Weights of a small GPT-style language model, trained from scratch on English Wikipedia: MLP 1792 tanh GELU, a variant of Muon for these matrices.
MLP neurons of a small language model. Each row is named by its layer, matrix (down: output weights) and neuron, and shows model dimensions 314-409. Each number is 500 + 50 x the weight over its row's rms, rounded and kept within 0 to 999. Numbers have three digits each.
A block is one neuron, or neurons of one layer that tend to fire together. Before each block is what it responds to, as a language model described it from the Wikipedia text at the highest values.

Responds to: Last digit piece of a multi-digit number closing a cell in Wikipedia tables such as election vote counts or stats (37-8, 46-4, 27-7); weaker on mid-word pieces of long names and words.
L4.down299:507486518510553475411462480479515488428520519498546558428432487545503491440483496431547422496500519620508456550526541440526530569572434571501502418454482552457464531554483574526372479505465482489513526523521461480460502599466440526484423523541463522568500469425527482527480550543432471456
L4.down357:498535511521565528541544494455523506474514475442595594529442540545578456387524572433547488402457535474548451515407585425552417398569547510609521552460426515481541548413513472542541527479543599451558446517456434601414585579547555491498424539588497508434552496472532610502534490392572488527
L4.down874:520564474529473560462566431464531510474535421470533461420434540558465472517536548530460526568507554468530472462620472592476497460525430486471466545422381569351555513471551490511521563330471456511453562484534524563490595498602558499593534430503469527483417492484575575505520497533496442525
L4.down1159:476557450450515454539461493461504522519445531467526507375463501462487561443468385427417419512501568488454502495548605537559562565452482454574549529482440502458536544427514544471547475545558475495388507566507537546536432434472507440547457545542506490605464517475476507618447424500487464515
L4.down1443:556509442490557448536457448543462462557493511457494530407548416392503424467473478463524483566461502512461552489438564494611543447545503527527515558545489500673514504520476451505433524522569373426583438532552440491579461476481559512453494498495492462538445421545560519553497477451642618571
L4.down1588:461527483462560552434512486524432414510549407480476543484453466578459441438527476514498556573590530523469558500549513498507475444560620486485470520493479488414476532526484546504496440489466533484432457518486477492480502458611519497500455428599502447491510428557434418553516445440470459501
L4.down1632:585524464509537479471511472400468462505450413570572588407454442552443423551490553505522436510475479568430463546571467522507559453522533400472490511543507460585513480471445565410540434457432462577520531564508516528517441533508455450432474444524404496521512468508461490382525498370634505489
L4.down1639:483482500594493462457490477572610546463517545534480564415504527483449576506506417497536456539478532523504453509638508406483501462424476461558522541440501469532535530458492525619479538493422426495540510522482447483559467547428502434484477394592491489466420378560524502477575414501554517558

Responds to: Final word pieces that complete proper names, mostly surnames split into several tokens, such as Bartlet-t, Escud-ero, Calamar-o, Mendel-ss-ohn.
L4.down2:492386493441546455508468549483495514527486561576481526487396574456528513498528541561537478626529516531459438465477391467548500454430496470488463463544516502527574494570542530423485525473450529565494490514504500471505553512492559464404488527557504471372476481537512415541497452433649483486
L4.down291:506446446518555447429506508498411538472507429429439488548442514452490598472516525472492545441470554601447478462583452525451542430529559531510499543551503537499501496428541571554453454565496548522559469538432541531575554514488560541533453507425530411415455511507530469465490495564501528480
L4.down632:542438443491591521465502516426512363511463525421544550559483480495469501455564483511480477431502574436520478450480484464425514490457440486535536575437531512514564495549477533469479407427456470498425591493470530546498584530498507471511475558548427466430478504510519494517554481465514474601
L4.down1095:531404513482534503515392510433495491476499541510544493484598538444462525400546532501381462599437489552513514544447544366490542462565585462449442576421544482529562488604553491567457530432467542443416501520365552593427558551508531452446548493483488461532435458598532480466391523466624484528
L4.down1146:508497454470512485494482589401533434381425478426579418517573504524515414565476505572470490439483548440525489524440526523488493436418459430484531557405553524504421456399512468496460538526501514536471559494503498509542492442540563493478609431444418471475482438483449609466514469561554482558
L4.down1184:470487449475509482520429463498489506599551515408493444482568498466440490466483591484475433443542533534407468500535454427673493483415587405475516524487527492601527497506535438548485395429538553498362514437449482551508494531504507506502599511563552489470417494546506538463447499440488476421
L4.down1347:441486541416419488526496522439532446531557477522465555477415452509504458470510456470507506465415456563574415492531521431500503464528509527437461581633456513551474496547536515524494429454575495509482532483520450519444477533448513407415495490532500448448514481473506491403521487586586479578
L4.down1433:479599424536440466443519520460480497519432487496448431494458529436399446551519476517521449404577479480406571482422507490509442588478617552432505576428466498494549536446470378523503487490489545532507501510487479529483462465476529451526433484525506573487517542477501413410472523511548514529

Responds to: The last word-piece of a person's surname in lists, tables and prose, usually followed by a pipe, parenthesis or "and", as in Wolfhard, Gobert, Suzuki.
L8.down90:456477435535471537566533628526488530459582460502513449613461363490406433431472426501572425532521640486431511554577452511480595489481550523496407546459521479600474495572473582500469551422477416415508487475493417614568558414546531568427466485517475504487570525512584503437544497540560571546
L8.down234:499506520573428543536543440438472430557517479563442558643420550424490433461508493488480568506476497487555530607482546571609460491538405461473501534578569472524543476516478562518526498453518551574561466474524527507428459468524517526451428533566466559473456490565458635467476475415544456534
L8.down501:517454409481517520529463501497509508514522499510536518453499373461466550425520492517462457532474479457517512477467451572416481612542443447503477577381478486583492475505422490494506558503506460441536510490506455529524484532547542463508455577397461471460457506546420544459513525448560495525
L8.down772:559459525450468439472593634498448461498477599494517500454455475450401515492497509442502495484408528525584531459491546383584466477519360544576471519432464470530395460447486500520508530550577587503611407573453519487479457502431482518560489474574421575554593525482591545476513477500505465438
L8.down1129:559536418402558480490441505517531556519473471462567553501511473532476471469473486466502385537553509486584445479502462579529506510509490562614522475458447518514492532493514537507388441515514561529521524561533521467599566591468614517534479481557491467499591592526529571612559595475510438525
L8.down1317:483495520514502438476513530472469606520598463483550502478526417550435535466482516496577571614478504598515526459418502542469516514450492522465495556485522499431516489568514565507416509406556520542353526502452542400509406503504529463469590459530453439533485507584533536559452437601534520529
L8.down1667:467365535564424437531442485528368551516490524488528598532435501446519559474480484520593527535484520558452454547513422425509480500541442490540491454478487622482519480411439475622509499435411620484427493567534476375413430530518442412578495400460533490560593489431589517524488502553455478470
L8.down1761:558509466572521518608429475573436458553555535492562514495427396446460586455495528513510546596412484525491514465502507424527542527485490520520486525442466547497526461346590486483530500412436488499479492580537473491444440449454432448405551459568617575445548593514541553496457520461501442414

Responds to: Later digit pieces inside multi-token numbers in tables, coordinates and statistics, such as 20|1, 46.60|2|778, 15|9; also the s in decades like 1990s.
L2.down193:507629497511440567521431402578507513507492413515544504517395517452525550541574527502492447353476568447481472531548601576490450504544515465511543420473470490498471528539587548503478413566415489556556551548456440481399635525514513445479521526522440518639494468589479473555437467546560520451

Responds to: Final word piece that completes a multi-token proper name, mostly given names in tables, lists and biographies (Dun-can, Hor-ace, Theod-ore), also place names (Ber-wick).
L2.down958:427446486488485395530475508508435514459526543490461537443509539475452537502600555435544480460503580525507477438553443464492535481494509548513458477710477567527546438515489454487489352473507535527462499506572545527421471515553569436559500508604454526465523488496455378443459454517613505539